{"d_model": 256, "activation": "swiglu", "norm": "rmsnorm", "norm_eps": 1e-05, "rope_base": 10000.0, "tie_embeddings": false, "lr_head": 0.00535, "grad_clip": 2.0, "decay_shape": "pow", "batch_tokens": [32768, 65536], "doc_mask": true, "steps": 6181, "dataset": "wikipedia_en"}
MLP neurons of a small language model. Each row is named by its layer, matrix (gate and up: input weights) and neuron, and shows model dimensions 160-223. Each number is 50 + 10 x the weight over its row's rms, rounded and kept within 0 to 99. A neuron's up and down rows have the sign that makes its largest values positive.
A block is one neuron, or neurons of one layer that tend to fire together. Before each block is what it responds to, as a language model described it from the Wikipedia text at the highest values.

Second word piece right after a split-off first letter, mostly D or L, especially in table and section headers: D-ate, L-ist, L-ength, D-el.
L6.gate92:60 39 41 42 54 43 49 44 50 53 47 63 56 76 47 44 48 34 44 67 59 48 52 56 50 45 50 40 47 67 41 50 42 43 49 34 39 46 50 64 49 39 62 27 64 55 43 44 43 45 46 48 36 56 47 59 41 32 50 66 53 57 38 31
L6.up92:59 51 47 54 31 59 55 31 46 66 48 73 55 54 49 49 51 52 39 60 52 30 47 54 63 45 65 46 67 41 63 44 31 37 39 52 60 56 37 60 50 32 43 41 45 52 37 47 49 68 47 41 42 45 49 48 34 57 48 53 50 42 46 56

Single-letter or short pieces early inside a split word, mostly d or n after an initial capital, as in A|d|ditionally, A|d|ams, recog|n|ised; also "add" before -ed.
L3.gate354:68 45 60 56 61 66 53 57 51 57 43 51 38 49 43 59 55 40 33 44 37 39 47 64 46 60 66 39 46 39 51 44 53 52 59 49 45 54 49 62 39 37 50 31 69 51 54 49 69 59 42 39 43 47 42 63 43 55 51 60 55 47 62 54
L3.up354:62 57 63 61 66 68 42 58 48 64 30 39 40 47 41 44 64 43 44 30 42 47 56 47 39 52 50 29 57 50 56 50 43 50 62 41 40 54 55 46 49 52 51 41 58 43 40 40 67 50 47 45 59 45 43 66 39 56 41 66 51 51 47 56
L3.gate369:50 50 68 33 49 56 74 39 82 37 53 24 51 61 19 61 67 12 54 42 57 46 44 41 63 56 43 61 58 50 46 39 57 52 58 42 35 59 57 49 50 40 54 58 65 51 53 51 55 46 48 53 58 26 48 63 54 44 54 54 42 65 52 35
L3.up369:47 36 49 36 62 50 41 60 49 32 51 39 42 66 37 67 58 34 60 39 51 49 35 36 38 40 47 50 55 61 51 46 54 65 49 43 41 68 55 48 51 55 56 66 54 45 42 65 46 59 45 36 40 53 41 62 62 33 64 51 40 65 60 51
L3.gate381:70 57 66 32 53 43 32 32 47 52 42 63 47 51 34 58 68 34 31 49 51 49 50 52 44 52 49 55 53 30 26 59 49 49 46 53 39 58 49 77 41 37 68 38 45 65 59 57 51 52 45 56 40 50 50 61 60 37 55 52 66 46 55 52
L3.up381:39 49 45 56 51 37 49 61 53 50 44 34 49 61 40 37 46 70 47 31 49 33 56 47 54 44 47 46 29 63 42 38 57 48 46 46 32 27 49 60 65 42 43 41 71 43 43 26 57 54 46 31 34 50 45 59 46 59 51 55 43 61 50 35
L3.gate400:62 67 53 22 50 38 45 48 40 38 46 43 36 53 27 49 41 49 54 63 46 30 34 50 51 47 57 47 64 58 49 36 62 50 38 56 50 45 43 60 57 31 58 46 52 54 54 48 36 36 37 35 34 56 46 58 41 46 55 48 42 44 46 53
L3.up400:66 48 47 55 38 43 44 51 31 61 49 49 44 53 49 67 68 47 62 70 41 40 30 52 43 45 49 60 37 53 46 50 56 56 44 47 40 47 28 53 46 32 36 53 55 40 52 65 40 42 50 57 43 53 44 38 46 51 42 58 58 47 46 35
L3.gate496:34 58 59 43 53 41 57 69 43 50 50 47 50 59 35 49 44 44 46 41 45 55 52 55 48 44 50 49 39 48 57 64 56 32 39 50 47 48 74 50 55 43 64 61 67 39 36 49 34 43 35 31 45 56 40 69 35 45 62 56 40 48 43 65
L3.up496:53 50 59 59 63 35 54 51 57 63 28 33 57 45 37 50 58 45 63 31 53 62 46 38 51 57 58 50 57 26 29 52 48 46 61 59 51 43 50 54 56 61 61 50 71 56 54 53 65 44 53 66 57 47 47 54 45 44 60 53 54 55 52 73
L3.gate515:54 50 52 48 40 43 47 42 51 44 47 50 36 40 47 59 51 55 60 58 61 43 46 36 64 48 41 50 55 28 48 45 60 29 37 40 45 32 48 60 43 35 64 33 50 55 56 38 49 67 45 46 39 46 48 51 47 41 67 64 68 39 60 49
L3.up515:53 62 43 44 40 70 58 40 54 58 40 49 51 38 55 44 41 30 41 45 58 34 65 64 39 51 61 55 49 48 31 46 47 33 28 39 54 67 51 47 41 43 61 31 62 50 46 60 39 56 37 67 57 49 57 64 47 55 43 54 48 47 43 41
L3.gate579:44 43 56 46 43 70 42 47 70 55 46 62 42 52 53 48 48 37 35 53 55 34 56 73 54 57 25 61 74 45 47 55 62 56 49 59 59 36 46 46 45 49 48 64 52 41 68 70 52 59 34 31 44 51 35 51 58 46 42 60 45 52 58 39
L3.up579:61 51 52 46 45 56 47 41 72 49 41 45 47 43 34 41 57 36 30 52 52 52 51 55 46 70 29 48 82 34 33 66 66 49 58 57 52 49 51 31 51 47 54 44 41 42 56 68 55 73 41 41 39 65 63 47 63 41 46 71 61 52 41 30
L3.gate652:55 45 45 19 59 67 35 55 63 52 48 29 37 49 33 73 60 44 52 28 42 52 51 52 32 44 71 63 54 39 37 44 64 46 56 55 53 56 48 54 49 32 63 37 75 56 42 39 61 62 37 46 35 46 46 70 52 50 56 53 46 58 57 43
L3.up652:70 49 42 27 51 52 41 40 51 56 59 41 50 56 43 48 60 38 60 43 41 63 51 43 44 45 54 49 43 44 20 45 67 59 49 58 69 60 33 45 57 55 49 36 57 53 49 44 61 50 48 65 45 57 57 71 39 48 47 40 43 57 59 38

Second word pieces inside split words, strongest on the d in Arabic names like Abdullah and Abdul, also Benghazi, thiazyl, attempted, and sentence-initial On.
L6.gate106:33 59 66 38 59 59 50 39 35 52 68 34 49 34 49 46 57 56 50 57 42 41 40 51 44 48 50 58 50 47 64 66 51 58 40 51 51 53 49 41 37 42 56 46 57 45 39 37 52 46 47 56 48 43 44 41 51 37 65 60 58 39 34 52
L6.up106:44 33 57 46 51 59 43 40 50 65 57 50 50 48 54 50 45 67 49 33 35 30 46 50 45 53 71 54 62 41 59 50 68 67 47 71 49 62 60 44 47 50 63 48 59 33 49 45 69 52 38 43 35 33 66 52 35 44 59 60 45 41 52 31

Word piece directly following a split-off initial L or l, mostly names and common words, e.g. L+es(lie), L+ist, l+ed, L+i.
L5.gate39:49 58 52 57 52 57 48 60 46 48 43 56 61 74 49 51 50 45 43 54 73 33 58 55 39 60 59 61 59 50 57 31 59 61 56 57 45 59 41 57 33 35 58 54 55 58 48 44 35 53 47 37 53 35 63 70 50 42 32 64 33 49 40 50
L5.up39:48 56 46 44 29 53 46 52 52 44 53 50 56 45 55 36 60 63 43 54 46 74 54 64 56 54 42 51 67 39 56 52 52 35 54 60 50 45 55 53 57 44 42 45 57 65 66 40 49 60 42 42 58 60 48 38 59 55 67 31 45 46 40 45
L5.gate265:44 49 48 48 49 47 49 47 40 60 91 39 55 58 30 51 45 52 54 53 47 39 57 52 46 47 38 52 56 31 49 40 55 42 46 62 44 47 42 56 34 48 48 48 56 59 46 44 52 45 53 37 51 54 45 66 63 35 42 61 38 47 57 42
L5.up265:50 46 59 42 41 53 28 45 42 52 48 64 55 39 39 59 56 43 44 46 75 50 61 64 43 39 63 50 40 74 59 51 29 42 56 40 57 54 57 58 24 43 75 65 43 60 38 32 43 56 65 47 50 50 47 58 40 53 43 49 49 60 53 72
L5.gate352:46 40 47 47 50 57 29 41 61 45 59 44 43 63 40 70 54 42 52 41 43 50 59 58 56 42 29 45 45 39 58 48 48 41 58 53 49 49 58 50 54 46 51 48 42 72 31 50 68 35 66 59 59 59 52 37 63 40 37 44 36 41 37 44
L5.up352:58 56 28 47 53 47 60 50 55 75 52 51 52 60 37 49 56 53 41 41 48 46 42 52 59 46 53 52 49 40 60 54 75 35 33 46 65 38 58 48 51 47 59 40 39 57 59 64 56 41 48 50 59 63 54 58 50 53 40 47 50 33 70 32
L5.gate484:36 58 52 36 46 51 40 39 45 41 54 38 58 52 46 49 44 49 45 50 60 33 49 55 55 61 60 45 33 26 27 52 36 42 64 39 42 50 43 68 38 35 45 39 51 55 35 53 47 61 38 46 48 53 35 57 55 33 41 47 43 50 48 56
L5.up484:46 55 38 47 73 48 36 53 35 38 51 64 59 58 39 46 75 43 33 43 58 23 38 50 42 46 50 51 33 47 46 57 46 58 43 51 43 57 46 72 42 50 51 62 47 40 51 50 38 38 62 27 46 60 46 69 38 47 40 57 55 46 57 50
L5.gate509:51 43 71 27 47 64 50 54 39 54 47 57 36 58 21 60 43 53 50 59 58 47 51 50 41 71 53 43 45 38 42 63 60 51 47 36 37 40 37 69 43 55 65 47 68 58 49 39 43 46 64 52 51 65 49 63 31 36 51 34 62 45 42 38
L5.up509:55 51 40 48 57 53 52 58 54 53 54 66 40 56 47 62 39 40 23 40 62 61 49 62 55 44 31 53 61 54 52 54 56 41 52 47 46 20 43 51 44 45 55 50 42 35 46 63 37 57 51 53 45 56 40 55 38 57 65 62 52 46 29 44
L5.gate540:51 52 46 58 49 42 45 53 32 55 38 66 68 40 26 66 50 56 52 67 32 50 52 59 51 49 48 52 70 68 69 45 60 37 38 52 49 49 58 64 58 38 49 39 49 60 43 44 47 38 52 52 58 43 36 58 34 40 56 54 29 65 47 45
L5.up540:49 33 46 59 31 41 53 56 68 58 58 47 31 53 59 34 58 54 56 61 58 55 64 57 68 47 50 62 46 57 44 52 42 39 48 53 38 46 48 48 60 56 50 52 38 39 50 47 56 29 64 51 67 43 63 65 61 57 44 61 49 50 59 46
L5.gate555:36 61 39 44 59 56 41 46 38 41 59 39 41 54 45 72 45 46 53 44 59 42 57 53 49 57 61 58 51 56 44 58 68 51 47 48 31 49 35 66 47 28 51 58 66 49 37 46 70 29 44 59 44 52 46 68 50 47 45 31 35 49 42 65
L5.up555:48 46 55 46 49 49 56 67 52 69 43 44 37 67 45 37 53 41 48 34 60 55 65 55 58 38 51 46 39 59 42 49 47 59 48 32 47 63 55 62 40 47 35 66 45 40 46 51 63 49 49 61 42 47 65 72 59 52 33 52 49 37 34 34
L5.gate631:57 48 48 48 37 43 44 44 45 50 42 58 61 57 40 64 46 57 46 52 46 53 50 44 72 54 41 56 53 51 48 47 49 34 33 59 52 12 53 71 59 59 49 63 43 42 44 41 46 39 45 51 38 47 30 75 52 40 56 36 39 50 45 57
L5.up631:60 55 41 47 50 52 54 57 45 53 47 55 67 39 39 48 43 48 41 51 61 34 45 53 40 47 45 45 62 44 57 60 51 48 53 52 35 47 59 42 45 55 46 47 66 72 42 66 52 43 58 41 64 50 61 34 66 50 49 33 55 52 52 26

Short word-piece tokens in the middle of a split word, strongest on the "d" in Arabic names like Abdullah, Abdul, Abdo; also hy-d-raulic, Bagh-d-ad, sp-at-ial.
L5.gate72:29 43 56 38 56 53 47 47 46 28 65 39 50 42 45 54 33 52 59 60 37 65 66 50 69 65 54 51 34 57 61 62 52 51 50 37 41 52 57 44 46 48 59 68 50 40 48 45 57 57 61 57 52 54 39 51 37 33 43 49 34 61 42 37
L5.up72:36 49 65 53 54 65 49 44 60 55 48 40 26 57 43 46 39 36 41 55 54 74 52 43 34 48 52 51 56 35 46 57 53 58 34 38 56 72 56 32 53 42 64 66 52 54 37 59 44 45 55 57 43 54 38 58 50 47 48 25 52 65 46 35
L5.gate119:39 49 65 42 36 38 45 59 60 49 57 34 49 60 58 43 54 34 34 41 58 54 63 48 53 58 46 41 43 41 53 38 48 52 45 56 50 44 55 48 53 43 58 56 61 75 60 39 45 52 50 41 41 55 42 65 47 34 53 40 31 55 47 42
L5.up119:34 50 58 55 50 45 44 40 50 47 56 58 22 57 48 60 34 44 41 54 43 54 56 40 53 47 57 50 40 53 40 53 41 59 36 49 53 35 63 49 57 34 58 44 58 54 48 29 64 42 61 43 51 55 22 50 45 49 54 53 52 54 59 53
L5.gate449:47 58 48 50 41 52 65 16 69 55 46 48 33 58 45 49 60 43 43 56 48 39 38 61 68 76 34 51 33 65 36 35 66 64 48 56 41 49 50 46 40 60 43 51 58 57 62 58 40 61 58 49 34 59 50 46 60 30 56 40 46 60 71 49
L5.up449:51 60 49 57 79 59 54 47 62 42 54 35 45 53 36 61 59 45 36 34 38 47 63 39 41 40 50 41 46 42 46 63 52 50 47 41 49 46 57 41 43 62 43 64 59 40 66 48 49 47 68 45 49 56 42 49 60 45 53 57 56 48 57 57
L5.gate582:56 60 52 31 51 48 62 34 42 50 46 30 51 67 46 51 49 55 53 40 43 56 65 34 54 65 49 43 33 42 34 51 68 54 45 27 32 51 36 55 52 36 50 62 53 59 60 55 58 50 58 59 38 54 42 61 43 36 40 40 51 49 61 51
L5.up582:57 45 57 56 49 34 53 38 58 45 55 54 50 62 60 53 39 58 43 65 34 45 59 36 51 42 39 35 55 59 57 51 52 64 36 59 56 52 64 51 44 51 42 46 79 57 43 40 51 49 44 46 48 34 47 49 46 45 54 56 54 63 62 50
L5.gate593:46 58 52 33 44 36 44 36 50 55 58 54 54 63 36 61 61 46 46 43 45 55 50 36 58 70 52 52 48 33 48 60 53 58 43 48 38 49 46 45 41 57 39 60 72 41 53 54 48 59 46 39 45 52 41 53 56 34 40 43 61 58 57 48
L5.up593:50 44 45 40 27 57 54 48 64 37 44 37 67 59 45 61 67 38 42 63 45 45 31 50 41 53 52 68 40 62 39 45 67 46 45 59 56 50 30 46 35 53 56 58 36 42 64 60 49 58 69 27 31 64 64 50 60 52 34 51 40 52 67 47
L5.gate660:37 51 44 42 38 51 49 46 61 47 54 36 50 61 43 58 58 33 44 41 46 53 47 46 20 59 60 41 47 50 37 55 56 45 49 47 31 59 66 54 36 44 53 57 48 49 56 45 48 57 43 37 49 40 50 38 40 42 47 42 50 66 56 55
L5.up660:30 46 62 51 52 47 29 37 51 49 51 55 30 64 46 37 53 46 53 34 37 49 55 33 48 58 61 52 69 45 29 43 27 35 50 59 36 66 50 57 68 49 50 62 59 65 39 41 44 59 47 49 61 46 54 40 50 49 53 44 43 54 42 35
L5.gate677:47 46 60 49 47 57 71 47 56 34 48 21 56 68 66 53 47 39 47 54 51 42 59 61 48 53 60 45 38 42 54 35 64 38 41 44 61 37 38 51 71 48 51 39 65 54 43 30 50 45 36 38 36 50 35 45 35 39 47 48 57 63 59 61
L5.up677:48 55 48 44 62 67 59 46 65 61 45 28 32 50 51 62 43 49 62 46 48 51 44 43 56 41 43 44 51 40 33 46 57 64 41 52 37 61 56 48 50 46 50 45 53 68 51 42 55 62 51 47 60 61 50 55 41 44 55 41 34 58 66 53
L5.gate692:43 57 51 51 67 46 62 33 64 48 49 51 40 61 44 60 59 36 40 46 66 51 69 47 39 55 49 42 40 37 51 53 61 45 37 56 44 31 52 50 60 34 60 54 67 45 58 30 41 51 55 47 67 53 50 44 65 37 46 45 47 52 42 59
L5.up692:30 67 57 33 31 42 33 45 55 48 41 48 52 47 60 61 48 26 58 31 41 50 57 49 53 36 55 55 49 57 31 66 41 56 37 63 32 72 45 49 45 52 50 46 60 50 56 58 51 44 34 63 43 49 44 39 39 54 56 37 41 50 42 43

The second piece of a word split after a short initial consonant or cluster token, like l+o(ans), cl+ust(er), Bl+o(omsbury), p+ract(ical).
L3.gate116:50 46 68 61 49 68 45 48 62 65 56 62 41 31 55 57 61 46 51 43 48 42 46 55 68 52 44 35 48 50 65 70 52 41 42 41 43 29 55 63 49 48 49 60 57 60 64 24 36 46 50 62 47 52 44 48 58 49 45 67 54 51 44 57
L3.up116:49 42 58 58 53 56 41 45 57 65 56 73 48 37 59 63 54 50 47 43 31 44 51 59 58 40 35 38 63 50 70 55 45 46 39 33 49 46 54 56 49 51 39 40 40 41 64 25 45 55 58 47 39 50 37 37 53 43 47 75 58 45 50 73
L3.gate263:55 47 60 54 47 51 61 39 41 57 61 47 57 38 45 54 43 53 45 58 38 36 37 43 45 45 34 54 65 46 53 65 63 43 46 75 27 44 57 38 59 57 61 55 51 66 66 42 53 31 41 44 46 57 37 66 41 49 51 27 51 50 43 52
L3.up263:45 51 55 74 61 64 50 44 37 63 33 53 47 57 48 52 54 68 40 29 40 45 48 51 50 66 55 51 45 41 47 37 58 42 49 58 37 35 58 49 65 43 65 45 68 43 34 41 54 48 55 51 36 56 58 47 61 42 52 51 62 37 51 71
L3.gate269:54 63 42 36 37 65 52 46 57 62 53 50 49 37 41 47 69 52 49 47 37 54 28 54 53 52 41 53 54 51 38 55 66 52 74 47 46 41 56 32 38 54 52 54 46 40 43 63 34 56 65 58 54 46 43 45 41 48 41 52 54 48 40 59
L3.up269:48 45 50 57 42 45 59 40 50 38 58 55 37 45 57 57 62 46 63 52 42 57 51 51 67 49 61 47 39 42 61 44 63 47 47 35 55 50 53 52 38 35 57 53 54 33 40 62 50 59 52 31 48 38 48 52 40 47 59 43 60 64 60 51
L3.gate328:45 48 63 39 42 60 41 64 59 47 46 33 49 39 39 54 45 40 53 62 45 50 58 49 33 42 51 59 54 59 56 56 53 52 50 44 63 43 48 49 44 47 45 43 42 38 49 53 58 33 59 45 56 47 42 50 28 44 51 57 52 48 52 46
L3.up328:52 66 68 59 30 62 68 36 63 57 62 41 61 43 47 56 47 40 56 49 47 43 56 48 49 51 51 34 66 47 34 47 59 60 60 43 49 58 35 30 51 50 50 67 51 60 46 51 59 46 50 49 40 50 43 71 25 51 42 46 41 70 46 36
L3.gate446:36 56 46 61 54 59 63 56 39 54 64 50 53 39 63 37 43 51 58 53 38 41 57 62 58 50 47 65 56 49 44 61 50 49 35 47 41 41 55 47 53 33 65 50 66 60 59 54 44 62 46 56 37 45 63 56 25 46 57 54 44 48 35 51
L3.up446:60 59 39 40 40 55 46 42 44 50 62 38 43 71 53 42 54 37 59 75 33 47 42 49 35 38 36 41 60 55 38 55 47 56 30 43 30 48 57 57 40 58 46 54 44 62 65 64 25 61 59 52 28 47 28 68 35 67 63 47 43 47 48 40
L3.gate512:42 51 45 51 57 48 55 46 67 51 48 45 50 53 39 57 59 55 55 37 35 50 46 65 56 54 43 44 54 38 52 36 53 71 51 52 32 54 43 39 49 52 54 63 69 50 62 48 51 56 48 28 46 49 36 61 36 58 62 28 48 45 39 49
L3.up512:59 47 56 60 52 43 56 45 56 49 40 49 53 46 40 43 68 67 46 53 31 50 47 54 44 56 44 46 42 54 38 45 33 53 53 65 43 62 50 32 44 64 42 45 66 34 63 45 55 54 42 38 49 43 32 62 49 63 64 39 51 42 41 43
L3.gate523:57 39 69 43 40 36 40 42 49 30 49 62 55 60 43 56 64 42 46 52 61 40 55 59 49 50 60 53 48 31 41 45 61 45 49 45 49 38 70 69 60 54 44 50 44 66 60 36 50 46 39 59 38 59 57 46 49 46 52 50 63 39 53 61
L3.up523:57 50 31 39 41 56 29 49 62 59 70 38 63 66 43 59 59 43 67 54 41 42 49 53 61 50 50 49 47 51 29 36 65 70 54 42 68 53 50 42 47 55 30 39 36 57 43 58 60 46 63 54 48 52 62 55 41 41 41 42 37 65 64 67
L3.gate569:56 57 51 52 38 31 40 56 49 41 50 56 57 62 32 56 65 37 64 54 38 47 55 48 40 43 52 42 50 31 43 55 52 50 55 46 33 51 47 56 50 38 47 78 42 60 57 47 53 28 73 52 52 43 44 53 55 56 54 49 41 51 44 59
L3.up569:63 72 53 43 51 51 45 47 55 55 55 44 52 48 25 48 49 47 63 57 38 40 37 41 26 46 62 53 58 61 49 59 41 52 36 55 38 50 54 51 50 47 52 36 40 51 55 60 42 49 54 39 26 63 45 34 81 50 53 49 70 63 56 65